config.yaml
num_hidden_layers: 14
num_key_value_heads: 6
head_dim: 32
vocab_size: 10860
decay_shape: "sqrt"
MLP neurons of a small language model. Each row is named by its layer, matrix (up: input weights) and neuron, and shows model dimensions 160-287. Each number is 128 + 24 x the weight over its row's rms, rounded and kept within 0 to 255. Numbers have three digits each.
Before each neuron's rows, "fires on" lists the tokens most often at its 100 highest values on Wikipedia text that the model never trained on.

fires on: " k", " title", " out", " decision", " Hand", " Your"
L2.up3:165110188125128113129141112135147154159155139108141134160150131121116112161156169174088128122134119122156112141119130143141147193169094135108118152116134131129137098122107122146167141136156114118132105121108099124146133111092127120116144106128078111128138120183126141146122147143102150132114132118137179140139170112137145146148065201170089113155188135112109137160121152108136102110135

fires on: " to", " June", " April", " May", " December", " by"
L6.up7:117134106127127153090124126120165152133130137181134095142098144139164123129150098124129139117145164075136127167138135123176064161118091099142081132116137110096121131168165135121121094175141125111137130110177134134128129163103189111070120120125143072105137101158140122120161176099121121117142110109116167143118177116108157180112187117125165108104134106148175165128128125112128130146107

fires on: "ar", " and", "y", " or", " |", "en"
L8.up475:144108152131113135157118119174129092129163120110153088124116149130106118123159137160101105130134126150120140146151131158129127143174120146092116126114159138139136188149071122137116178138127132126156090130099136127128157132147162110152069140147152116144176103098095131130128128130098127110160132128129101115118143130143146117118124110126142131095121139096106150152144128103090175162119

fires on: " |", " "
L8.up348:119110090129119147142199124114156142103139115119140088146130139100108184134142119141173106119139125171131144112160125177145139135140158111101151117121096143143117110112130162118117123177113106070084148103105134122132114134140091118143148165140125152145144112132111112166118142110115180128159167146148137074146121090105131137174108185147158116092131177127109121108102159122115123103076

fires on: " |", " a"
L8.up786:133134106066139118135148151081149116121121129073149127152120136134106133184149143129181126142115118144156125084123134131125157154156139138088136110147115133095097127133112143102138081108113080122104143106139138154124146117112108160134147142159125126111133122117156164213108114134112182133121116141153144135149162176125157148137127177136111156134128149111125152123126097100143152132121

fires on: " of", " most", " time", " years"
L6.up249:134137122132171148143125146120116142154129144124109085112148106140137152156156121097137105132087149139168148114148123167098172166132172125127137115165104145131099117161105129147112158109174111122134122144213133126132071134131171124169099157133098168116133164122132088178116099124127124117103088148126108145120141080110181167154168139120173096145136134115169128127106124115104128117115

fires on: " the", "|", " |", " up", " a", "ible"
L8.up1330:142139127124126131109151108145124140122095140179147169126105107105127137158141119120150167098117108165174108122095132110157099122105107167096146156139153113123145083128125127134142150128179134169136107133168150128150103099103143121103124122105092091158095127132131168133119119118145131089130184155122130142114163095090123124108155132113139125104143107163111111149117139103138132118092

fires on: " a", " on", " that", " On"
L8.up566:117131081122148099112152113143163143092123159132094094098118119135124108132139087126089108155149188111132141127163152137130100108123163137112115168140121135085124106137106129113123122097121143098108131107158087105086122110066119149169159147132182116128106114166155117108107119103141102133115137161134147125125090125148131135130127121140155115154154148124122114119134138130129133108126

fires on: " of", " born", " |", " (age", " –"
L8.up935:114133086156143124103110154139121132183145144152106161158101147132098165113145121166181152126111118148105124149099175133083153148113111120096091072155105126123097148120137128126153160079127108138141132143125142110124089128111094167144151158131157165131145077133158143123151181167107142157114092149098180120139074109132148104118105106145137082118114159140104146147092094115106093099128

fires on: " as", ",", " or", " not", " to", "e,"
L6.up908:174119150131079116148173073141091066147153179111132127138138121165132141134131121111069139156091111103117125162124141127129115136135110148089128142124077107132128128112150140142117124183116100121133110128115156135119149147124125160116153124141143107106144137143125097127103095119138129186152075088117124143104126131148143113160093146158142156091131150134122138143131168100132127099133

fires on: " |", " Al", " al", "g", " Bal"
L8.up356:208072115083139112108123152128133142160135110124133109134100107131119135107130161113166138113172104114140157152098101163077137097131101137120147124147082141083099095120117139107150133136104136111064132083149136160113174160138087114127123105147154122129108135117165125110127145079137145107181122139160163134101128143078162152116148109125073106117128130134132146172122093123125129123124

fires on: " at", " st", " St", " =", ":", " St."
L2.up479:128101121142122152147122171094062131123144140165109116133095134116128132144130118122137141118154109113121112143137133137155107118120117148094141136150146118126125083158131145131121115162148132081121100114100089108151128131137157092123134109104145147140136114151098112142120135121129136075120142155113117142076102106085162128093137176192110166129077162111113084158160093128126157097136

fires on: " are", ":", "ache", " for", " can", " lack"
L2.up1296:176158127119138124112147049103102125120142103146126154111110144098118139142155130148125180181132096124103128151119089168128145146121084123086103153148128134152146111099132149134086137109115106081134106116128122128122092132155138103131173131112152143175131135140160139168120128091132149108121143139139092140145150122109101094140106165126142157111141152158110126186100174127135134129144

fires on: " Mon", " strong", " with", " against", " high", " medium"
L2.up1160:177156110146113109130137120106125147122129121157129111194110145118123126181127124153105105143176121156153075109116143131100151152143164132156142100121135125147150125122112145146123115169116147131099109109133127144129143134127136109177098116145127108127086150149134155139154129117113132161149112168181102129132143117133106131114127105146133152106111154105147095177113138183169119118118

fires on: " and", "us", " |", ",", " included", "ey"
L8.up702:117125158137155133090131132115117103144117140141132131118103113123134127123192131136160146142172118120104094161126103098145130116139134142081154115149109161120121119121157121133128107134124141133138141101132160111128134149139109106132136153142110085130191176144149136145112173070140115171092148108179141095148184135103105147138122136113097123116094111143104124130180143127139180108118

fires on: " his", " High", " their", "team", " in"
L2.up1084:153130131104114114126106149136161154120127083138199122116144147102135144163144148114152113142117118104125121138126129194121127147117152097113136138089123171131123140133130109188120143125125170195097141124124119139130074106116133159132124170121152161154153114131111121147120098134143138101125112083129086171165128148141110154152090164130119089147121101131140130171114149152154103103099

fires on: " |", ":", "|", " Length", " changed", " place"
L8.up794:116102110143124137144124158093143094135093147095096113134100151172099146134157118144104169116116072149139155163115089133148140105149104147135163084115143134125150082124083150133120144121183147122135119100130109147132138124122120158145140147108093117176145145106064123121154124076093149172139132112133117078121154090119118110115155168162112099126131127108125140121130105144136148052107

fires on: " not", " final", " all", " having", " than", " had"
L3.up1311:151127147144109102116136102141116124126134116121125116114129139135086114124138116145137107129115142135123124133134128136091154097132146114150090121143133126134105170167142098170148157106145117166111119075115122098115129134157163096108110171165154138120120121094160144132093117143116119108120110127164106141111154130123143145118121128115110138118095140142141120088120175137110126157105

fires on: " and", " as"
L8.up1257:100133135167118144166112084167141108104146097127155139118130146139084129124088055101117099131161122168100136117160136119117114142136098165114130113096104150111174132122145137150099116160128125141122135120100093178115106108129133101154097091165158140160107101089101141081135133145087118092158106102068138185103183092137116106118133137156102131120129116160109146116110144104119118117089

fires on: " |", "-2", "-1"
L8.up1531:114124102118102121093128082175139088131151122134134171138126138150122182136131174135119112152087149132154139147090121144128138098097150142132120115135129113143132141153118134115092120111137140137130129127122173136141104174132111146100084155113127131096146116127147130094117147096153142116112103132114165151165128134121135161154106151154129121126112154150071135125117099133128113135117

fires on: " on", " 0", " the", " over", " and"
L6.up1055:135161132099112147107131143133124118136127140170138123129127118113138123112119116122122116160110147110132154181120106134120092127125063117122150115115111124106105154137114114144121103091136132126096125139108112154146167114109161151121166131120121102113144108095113171127150099120088173109130098125117131143135153142088130143113168151167140094146096119103137139127118121123133135131149

fires on: "'s", " $", " in", " the", "\n ", " film"
L6.up378:112129137169132130104063094158108140158152156110141139093125118170143198094139103117086072132152114092099156163105113122154152136134149149157097146126099133121143143162092148146117123108103155134122135147122173133136121130147141121119153138122159114128172146092117115070097141153137132112137121131127104160132138095104110157103111197101122143142117154161141120105145105097128113138126

fires on: " The", ":", " 4:", " This", " every", "The"
L3.up251:136108145159126114101138139126140113115175150126149103097143144120129157128130111159105153147097128152138126153136124136102125146137154159091144149081139109120089114127133099125113154162121134151188104097117158118166099135165136137127117140086116197131156109140150146085122099169166128116131134179146083122145142119168144112094122139093096132099091099120120146160119149101145103117098

fires on: " in", " with", " into", " as", " and"
L6.up143:142146111126134122148129124130092127129148159144167150131142078109117122157114090110130155148156162132118118125146078161127147111126139143121110129156124170100116135137094152186110087136169126096109104158156117180125144183100143157144137145169122135138117118179113098110150096141098134120114133105160090137157128119148120130101140168206155086125132100116143139134112133117118141155156

fires on: " of", " after"
L6.up210:151183136162157131140129126117157134128113132094178110148163120133097134152162129075121152139174160146128129150123131153166117120170150142157111147158105123133143124120145099155125119113142098161128120121104123120108094116072148118121153151095094129182118129099152126102110147136138148103120105147145112157109138104065116138103155101149077185151113111106116151137139110087087135139136

fires on: " be", ".", " a", " sh", ",", " o"
L6.up554:123110064092106127098155136145083160152125131105180135087176129112144139116121091125128128163158101112077128128144113133162130166116149156138131124085128146098130107150149118154143164111081115136107121109131140093126134099121164146130127168117100171144150170114114110170114073108140141116176140143145114161114159128108132152104147145103088149150138086156160104091141135110173124133139

fires on: " and", " &", "ide"
L6.up268:146103101089134114134165105144138142122104080154151129118132100143131121157138154118110108090144116122153127207151129211188151133127116137180142140118127129121136122120109120146137111131142122100117113108135144129130124120101166103152169138082120099133156087179149164128106152122114113126133136105128163111133142168157131123118106113089164123125085128154117087080155130136157108134096

fires on: "\n", " and", " (2"
L8.up494:082122112134149157110155084127113093085165154106106072102138128135139151135148101135105121081109118134135142132117145139131122135151117136111135127106182133106089101123115136114153138212134093129143113136129149114124134111128148107122100138125143115151131151133094153128137167095117128097145155128097145126120162129148135129135126162140119122176151165117137141142159151092135131157114

fires on: " and", ",", " or", " &", "\n"
L6.up1404:146143118100150167072160107191156094091157078135145119093149146122133118136122113095110154129090124147144105103117125175121156110151163147102149171118159159144112046159105159134103149133141063126130100107121130121107151134127146110136119128120104184145147136097111132137177130131138153160156142112111136170128121088148124145171144183130097159182140095101125094122096144117155127062150

fires on: " ", "\n", " |", " 0"
L8.up1094:103132119157134132193120111113155112144165116104131130138085146111126194132153137142103121133144127141181132177142164167154128163128155090127129134142125110147097115127110122132134168121114152115086107110113153094117115133123105128082135116135139179070124124150124111147135132121136132104159132145145158085124110122129127161149083163179157133069126156107100096133116162128127162146109

fires on: " before", " when", "===", " after", " called", " time"
L3.up799:114165117174141135116143146140136127159099133168170145120132135103109122140123088114131165121102103106173153117128151099127117121095135105095156116139108120170130130156136083123106113121129135116128143116125117138130115132096119090134118091163125118126069146124158105124114153099150170073127085135111158125158154127134137103130135091154106139103103137148132126134147159126175127104145

fires on: " by", " as", " of", " in", " un", " with"
L6.up1507:135149102154098114118152133109105162108152141129139094130139107149129113113125034145118133113135163141111143146141112104118113122147121113103173145146118148125096114128128157132139108126141116126107101092133124144155172137140119133103106162144147160163118096156128115094138142120115113145119100129141123156127128119111168107083125153148126158103104136125153157070151081094141127177102

fires on: "\n", " office", "ing.", "ed.", "ages.", " Ru"
L3.up688:154133082107181139137137189093127147138097142112113111138136104098118117142132125135112129131123141119135106120110104066121132131108162131091161136132149138130123165136121147152097058143136165119119165123094098097130116171132134116149125100160144127132145176110133095168113130116128092124151135153123110122164113082139152110129128135128154121171146089100111151089120107160150163140106

fires on: " a", "and"
L8.up1265:121116068134128108129151099118141181139114104102143160098115125080112115114143144134117140155162117181163159111120109133124153131128127143152115154104087109109104105148137113112137144088119108129129175130151127123154125096092122144153144137125182098148137134140111083155103121123146099098139127153127116145092131145102136106148138165123136108130104078126103149124118118149123151108148

fires on: " the", " h", " an", " a"
L8.up907:173142146125169115109125142127123146106105153095144140093167111110133126138168118151114150103147139152182142155112144138104115126155102144127091145113111114174128123124153124114175184138107131154140136137138122110148141120112161153123153148115150114106114181153063127101122135164161108078121153157095155180091140089131170165157148153109126142092131116117154082088106145107074130112135

fires on: "\n", " traditional", ","
L2.up991:122117143170127157117138139119129130113158123104117165121073102146147129148133157161091084155100117145131123170129168101153129183156167106148130140130139115130161095123076135091127117137094093127136129128133162147156135138117150140112154105145108157118142097147099124136113116136166106136111141130128129097132136117112185141023126141147139158118130114151160105164124168117170140141093

fires on: " to", " and", ",", " are"
L6.up124:137137169112133127095152080118135141132155128162170168138122138110158120157103119099157111137105135107119105153099115159121157135142126128084128178107119086136088125111148110086100188142120090143135117146151089103110143128159143121153150140062083156099131134125122125095122135118119106129116115102129119120118140118127113118124121170169132156114133114171067137139133156133125090090159

fires on: " until", " end", "–198", " –", "–18", "–19"
L2.up1445:103127123149167108108154133142162161145131102166169124119136104142145150115091135088151142072127142056132124112120135157128122149146120132108123122107151145135153134172152115131101107126055173111133132121161173156118105123098113116123171135128146104125140130098143122126125119138129130051150129107201132147126126105130134139092129123136096152102123123109086128107097134131186082138134

fires on: "\n", "+", " those", "-", " Sy"
L2.up1394:155134155129181154128174129129146133129143123139107112119102144138138112147107105085114105107128128121151106215144149110133071145125115134134140146120119130112141130142150115128153125103134131147107080140146132126127110129137104122111154134133106140117099116126116153152201108096185113096149132140145110109113141115145163116118123155118107122101142127193131119142144118119164109116104

fires on: " had", " There", " has", " have", " having"
L6.up494:154134138140112108080128085099116117165130091178149135138127118145136100146147097107134109143106113136167118144126126182165151114148118138112086128108132147117129168146145083134119160128190138120142163085136163138125144125171144108115128148178159125075173130093138112099116115138115138123153118154160124146135065098109167127119148143105127075133106105178139092118077131139160165127139

fires on: " within", " 4;", " Admiral", " real", " Fellow", " 5;"
L2.up51:146123083119148108109102163157126137160155136118127101121128121117153081142086096089129141065133133133119156115149135181097130099126141165096128121148127145089120085205145135137178157169138134123145093096093135116102162126144156120161128102105151119148095132088134172150139139130071107093119086103143076139151139137136105201082129123133122111107114125100092124105124059125105134135132

fires on: "\n"
L3.up432:082159151140140176124149130128175139132170117122149111145104131091132157140139137125135135138164131136135146177167103159144074171138173124082126135117151122133162133143139131113141118172139112128138101159144095119115133129138147107132189104146099123100117108160118125186162141109166147133137120202137129116141153142130181133058124132131152110115119147176108144153112096127114108097136

fires on: "\n", " 4:", " States.", ".\"", "ing."
L3.up290:121130116138151137132141112118145147113135152118162103125089131124117132136179122155118118157147119150113146143107116112104146133124104119077191096126155129129116127114128138208114113131107157136151152107128122117127113139167114123129092116134105148127186139137114119175185124150157137121169144136112116134115071171126119137113099139120153147138135000145155146126176091126128121147093

fires on: " No", " /", " With", " by", " —", " (v"
L2.up755:120137157134140119102120103154099128109120129138190119133142169126099111101148135149137147097142143101133163151146170124116146131125083134149131128108091134167136129158148108118154143189161135136138100125118144122121110123112108124136136142087146058124130146145135162147128135123116118112135116125141119099114147104103155155132109141132103177100129173118126113136134135134111139102094

fires on: " the", " who", " but", "'s", " his"
L6.up11:156145127106148114111120112129148118138150126145139123128104116143148179140167111102152168096098145113127117119080131142117172111111153132108164145157109141133137128138106136138131127101153114123102106140092120155108113160121103114139109100147154126134138116127137126095140134153146118075129157152092134182134110084173108178170106225101119126139164094138171123090104103118145125131154

fires on: " and", "ive", "ion", " &", "ote", "aduate"
L6.up406:137167128120121159145100071167150118137131116155155084125135145136124123132130139129104135158162077131119151132157116158144128162139101107156124148132130110123107130163133136121130124138139135130092129152133131122138116114131132102130157145084140089095162115156141105145143133140125142095132171148141139136124134131124135138149136136100191135135137107086166142096171161155157137164140

fires on: " |", " ", " in)", "×", "\n"
L8.up938:142111141161138137128249143094206166123145122109149100135117142123143111104131069112153127161150111104168129151111128127098128133144146101103155070105164104114106140137138165129085120138122111135081131111124076149153095116141113140114143121152071092133106193129112106168138114139116141126136105182109117130139106151169117106114093123184115136119111146121121128147124125129088147126094

fires on: "ing", " the", "ed", "of", "ap"
L8.up334:175116126125140127105135110136102102144140133145143144123115126119095108142153134097149151085086077146178169127135202134126157133182140141126089139124155122144106115148122133154132104130075120118156142153133116141084131142124129169108163171120114118143122184146131144097140165155128114106054141124161164119158117141122128114124102178146185116133110104137136150100130142115136114131143

fires on: " Japanese", "ary", "ori", "iro", "ach", "itte"
L3.up101:114172135136139136109154089121124121067124163077094088150151166089137132098116132127165143131130166110101168161112137134137128128174119137123157152108137136133124119103109187166130109148183092153056121106129107088145119142126101109124116113132125106129142156138129121148121128136118157087104143149113093126168082154150123137153106125124081133141119149080158134124155098101143152091136

fires on: " un", " a", " was", " sp", " daughter", " is"
L6.up851:098073129126129105161137100163124158130150100144143115160100123115123160098157116135098092124121149112107116130115116110148152140104121124174110119119089141150110161138140116132146108098125159035183153142116140157130110111139122158181142159126138126067133110131140120171098144092124088113124115114122129099149162114157115188102147157171118123158146148153123139149126113135145110090123

fires on: " and", " by", " Born:"
L6.up1062:117110125127102153122153129132132117152077129154145114132090159129127161105134123181156112153130134125123133137119113142156114144108107093151098144164109141096076145132126095120141120102127135078139135120137098136133090127124144131158140132129140087090137133138127171132137143113148103105118134097105120143120138187099107130136156113188160087124082155152144125111143152120121140102118

fires on: " as", ",", " have", " included", " include", " was"
L6.up19:142146120139105157117125086081109122128092141132154132166177144165122116120101158139099118099099110142127117135112189093143141147161147161172101121170103160103167167090145126139112118166158133123124138098130102154106136112125162141122141097106127104077135130135092143147085099158100102148127152101142124095072096145125134110116119150168129157076161137127136115065151145132125132122134

fires on: " before", " until", " since"
L3.up768:115153091141152093116153119124130175147157121161109128118110101110097137174112088129195161143142133094181133125110169122134096121131137121118175131118169131143153151144102126112131114116106131117120118097112128168120125162124127140123137125121129108177129148067156143121127181108158130107127095131146113117141092110146140079158143125167114102110126130125113148130132145154151115164136

fires on: "ir", "en", "ok", "im", "c"
L8.up1268:122159082105169103096144164118090130120113149145114093129138155123137142174135142129145109102097085091149188138117142130149146154124134173099129162102128120167090140108140105144147132139112148110133150110109137177109129122113140133146129133125165092124128161138172094162102101113098099147101124142123146133142118130117118148125118166077163148128177101133122144149105111119139151144094

fires on: " |", "|"
L6.up346:154111111087132136159114129120120110131136145134113149143100097163132134159108096142098136088088122131159177102103110112143102131121130148106101109114122156131136139090069148132083122165141125124149158146127154148114137115098140158148091130092139107124109184119103135145161160072083092142092082099122136181130105153173129111116102138142159112114115125129158170127111104140137152118169

fires on: ")", "'s", " and", "–", "/"
L6.up1336:154185131159103206145110113173137096081133158119107084147095142116129146122168136130101113156142121153125143147124154099110102143090167121126116166113093136139179140104086119130110112114146130135068148141139171094124107133107145141133125147065112136114118129122149112104103112154127118120136113129112108176153172168101108129111114139111117120158135127130116096136139116132074102146126

fires on: " and", " the", "ay"
L8.up781:155117111146176129133182098148104135104134161123171100129115167170104117139125095112129107130120153100116122152155128143151096132112122085143138090131122115166156123079123093143135130116124137162154099130110129109118089136088155157121169172096200131136110142162122175135131157128104130132093143132112125120126083128147103134137113120108139097113106145149115147117140165110106101109137

fires on: " for", " \"D", " Res"
L3.up476:132156139124141087097129105159165103122086113101205128142141087106100120120119124139128129114124167107113168137131179123153164132146109114155131094108156121147116118171154108163130121185096193162142111090091114115121128142100109135125157122143113118111117127158127150106101109104125139116113112109115127146151123110142124128174100125121098130146097193123124118163132144140131100138108

fires on: " of", "40"
L8.up22:096116082134117124157122145149160153123128135100148170140098132123092151134122134137137135144130126146145115208142121128133146140154150173113155098106102126111134153128083124097133128128140119132098118126100154110112183137112100072133094165139136097164126187105106110156157099100096109130149125083126105128106144130137137144150104139159121110147116123106133141106119147074112152143141

fires on: " her", " his"
L2.up543:153136107128127141123158134145180153138121058122163132151127077148150146119168133147108146125101129107109122179180117132149112161076113154113110123123128107098115143126064119166147129162153115156104129142124125099161123117138116110139115131146108138118166113112128147145151125115153095112121133148119139147114128162138090120115115147104115136104137149142154084186135149143126133099141

fires on: " is", " was", ";", " km^{2})", "°E", "°W"
L6.up868:103126134144118128103090085136156152160098101128136111116137147117145155080138099121134125102153105145125103136112154149152144138115112122168070129124126173109147132131116144116166117116124088136159131077104167101144109153177125125151144118098149135124175122130166154135145167172137115125139135161102155115136112126121088197202140167178103129163140123109142115080143158104162098080120

fires on: " against", " with", " ", "ce", " role", " creating"
L3.up1211:219112116110136097159105095131112169116150117097135118152110148161118142203096139094129181176169129123131142093081122104125095142148127133156169150137161115158145109169175141132131095121118142100110141115092134123128103143134143095140142179126146107113108146128156113137144156043128123139094146119163146115138135136129130130134145113169101115146155118121114140151119108125149114118143

fires on: "\n", " |"
L2.up57:135142114135174144139147102165123104111127137100093096139089122149109109099132140125104143090124149135148128180133148120110106156159146144086111137135144127126118134102151134107116108160148114116140148136099138131140123118138115105115136121145112095123125135128124103137110151142140126093109146143190111091150193143054142127078109114123111136123145130167106108091124138119163156097073

fires on: "R", "D", " SD", " \"D", " (D", " \"R"
L2.up353:097153144111140153122107120140154150148077110170161120142103097143141163107135104136152153101126146109133114153125157142171092122106128173136111117095075147188130083163147141144161125150127144141143166097118104099132094134140137137116092097091133085138130121156095106119116126094081098128094162131127139157096159148139097102153099102120124108137110156102113136133145119131168112118121

fires on: " rec", " act", " Ad", " Am", " Las", "ad"
L2.up545:135099113083140129093162136160139106152113123117136103138114126169170114125108131176118147111128111143140156149168120141141133103095160109143085108160083130169075120144101106131139192146092136103129088134139130121161133142196164139142169181126105104095111091111150117150112144126151093147111129085143136143105178116110096137095101137119117122115103140114164127116117150105085118135102

fires on: "'s", ")", "’s", " and"
L6.up1234:155135123082128151131127097172129129124128155109127160108119130148142071090128094143056134115134160161119138121145111128155130157097117170148112134117103142117155139104093090106097096138106154139105170146108099125137159097098138152171130118127173109141137159129126134111101107162115134120155150173139137160123144107107096095094124120113159146143146107102094121146161137147123103121163

fires on: " |", "\n"
L6.up487:129129102139072149173147112125136122155157086126155123121148117102118153101112090107117107150166137096180101076160155130144086138164155126104111130101107115147127100138106134118140192138125130094127114062110113122119128125134106118169176146147091159141145107132132123140072088135118106122173108154134142101129144131131137140142128144177144176134151130145082120104132125116124141144127

fires on: " as", " and", " but", " without", " with", " he"
L6.up213:112147138133116122139147134112126142123125096114167148150134150132111128159138088139128108125161114095080094126134156098131128135132149118158150106149095154117139135112126143146113153141168147136140121119101132154111113137076137185141085089167156169137140147143104139117139116159142170127135172087111172134189141134101148131110142104142145156094088102148112146154115141118099140112165

fires on: " |", " •"
L3.up1382:098130085141152152123127056117111114134142126161095104163106154138119123084096111130137134122135133116153173140115135117138119134112155115130110172104136125173135098125105128151136148102160095142150156127120126138112118111137145146099148094135125100133066122128142139117112149081124125092167144127165127165118141115083118130108107148153112157138093114110103131108111119152118149138141

fires on: " or", " &"
L2.up689:157129156186128153135141112125125105120140137131116115109127149075113132130110128126103124094147175170149126137083134176159109157133104120168155120139119161104182163163120085140134146107143153122120141150130145116106098138116155089087171153133124115116107117103120130097097157103134090138143139116126086143099173100101108121121149126149132128095102144151095151090134129165181189075142

fires on: "om", " 1:", "od", " D", "d"
L8.up663:102136138093132120092132139155123107160108123111183129152104167119114118148135128132174107046131116127131165102098118123145088199139074109128137144155119151161142172145076115154111124118179066134118135133129148099129113111123114125161156152157127138144123134113158129100124117114132168147104118129144170147109110115122124111094082119095089150122073110132115138094126088107085097138136

fires on: " |", " States", "ics", " goal"
L2.up410:125094107110159114123145123147108120163159162134102192095136140130161139096131135146133152128106155117108150108116135102147147123134111137102144099114175130141171123135171153118127130118108142128131152129106142098121110140113101153131128146132091106135103122094177102113072137134103138130142123122090144154127129119068159167098135121139124092120135130109070090134118064102113124087119

fires on: " a", "The", " an", " The", "=", " the"
L3.up35:143144135160113128094096120103144144111122141120172128144160128134145103134124109134088184149108135146173127125115098148140104130124101165146129132120136086122095136181132147114145135149125116118087194100128159148144137140111128144154137180158138068148125139177141114126100127168128110143121141118144081135126105107068150182106154125137115135148134130132118116098107084148113124140111

fires on: " its", " their", " Ste", " her", "==Description==", "'s"
L2.up1484:109138100160136157084118180112130173101132162127124135164108154146124130112138131095155134077131135125112108104120155088127116125124116135134151110096151098096163089141150116148181140144144157094123134120125104114145139158131124133067110132112130155206111141138105143110132108101139100140117127135125136106079105144155116180128141161133118136115135136153139113162124096148110143124166

fires on: "l", " to", " |", "st", " 0"
L6.up196:130121122087149138150091113092151124167106178121151135098116123130117116111144124107127120099143157168141122105165122122182164141147142131103173140094143180104089132096111153146125075115143135143170151113122115094158100158152146133113092120114123141157117154141136113090154087143153143152112150129202117171100126098130103122146100160117164105124128141173138105106117099157153120112122

fires on: " are", " may", " were", " could", " can"
L3.up1194:114139136143118106104127100108137140105094103110132130135152132078140151141125078180101182119151158115110094161078094178122130137101123119109120167098081150129138148123144168143090141150145078111088133126117136145142119130131143079138124135126111140094120137131144127143113133122139114156160128122175156106131139117115141094143130154144139148081128157132106125074110111126107117123118

fires on: " |", " 0", "il", "\n", " ", "=="
L8.up1154:103138128138125142103170066093142077151147131110173135139142122118135154132137136118107101085140150142155109148090135162131172112142124093115136146122075143110085157094139138129157097110108084113136119100110116090148118143142134147150151129138094170125120127128127141092166106128132122121167129122150156104133143109154155146137091138136122122114143126140138087125122131141117137104101

fires on: " of"
L6.up1330:157116157125125144162130106136109162145103113133138148160125116092168118149093112113155130143143153106132096119095085165116106159165116152137140090121085128161113120126121131147084136120130107123133098130107142096120129137077128074100136111098092143136122121110093114140147107112147134119079087136159135108108145108082141103123114103081141171147093127081132120164130092139161141138161

fires on: " along", " at", " off", " close", " meet", " live"
L2.up619:127124109170108121162088157153116106068110150140132169092122164117093119116123134157098112137119118156167138124129105155155118148085135150116141158159135109128140170136130091137124117134119114133127128085098148159149167094111129139106128105112107130119121132138150134124121111159097125124110077139140108119123136134153148159121089130106138151129098127115168107118104177154118149106131

fires on: " of", ",", ")", "ion", "ate", "end"
L6.up1532:099152142133139138142116145129112185126100157091143127105113124159104121129096089137118131115129125183139124161116125093122159141146126121119080120109131148142131087103106094111139116110106130115135137126117095113107147132151149083138109100050142088148171170099140104171145141147083117106111125108125074145092134150093122158109162131103156120147128138090154112105150223179145154150158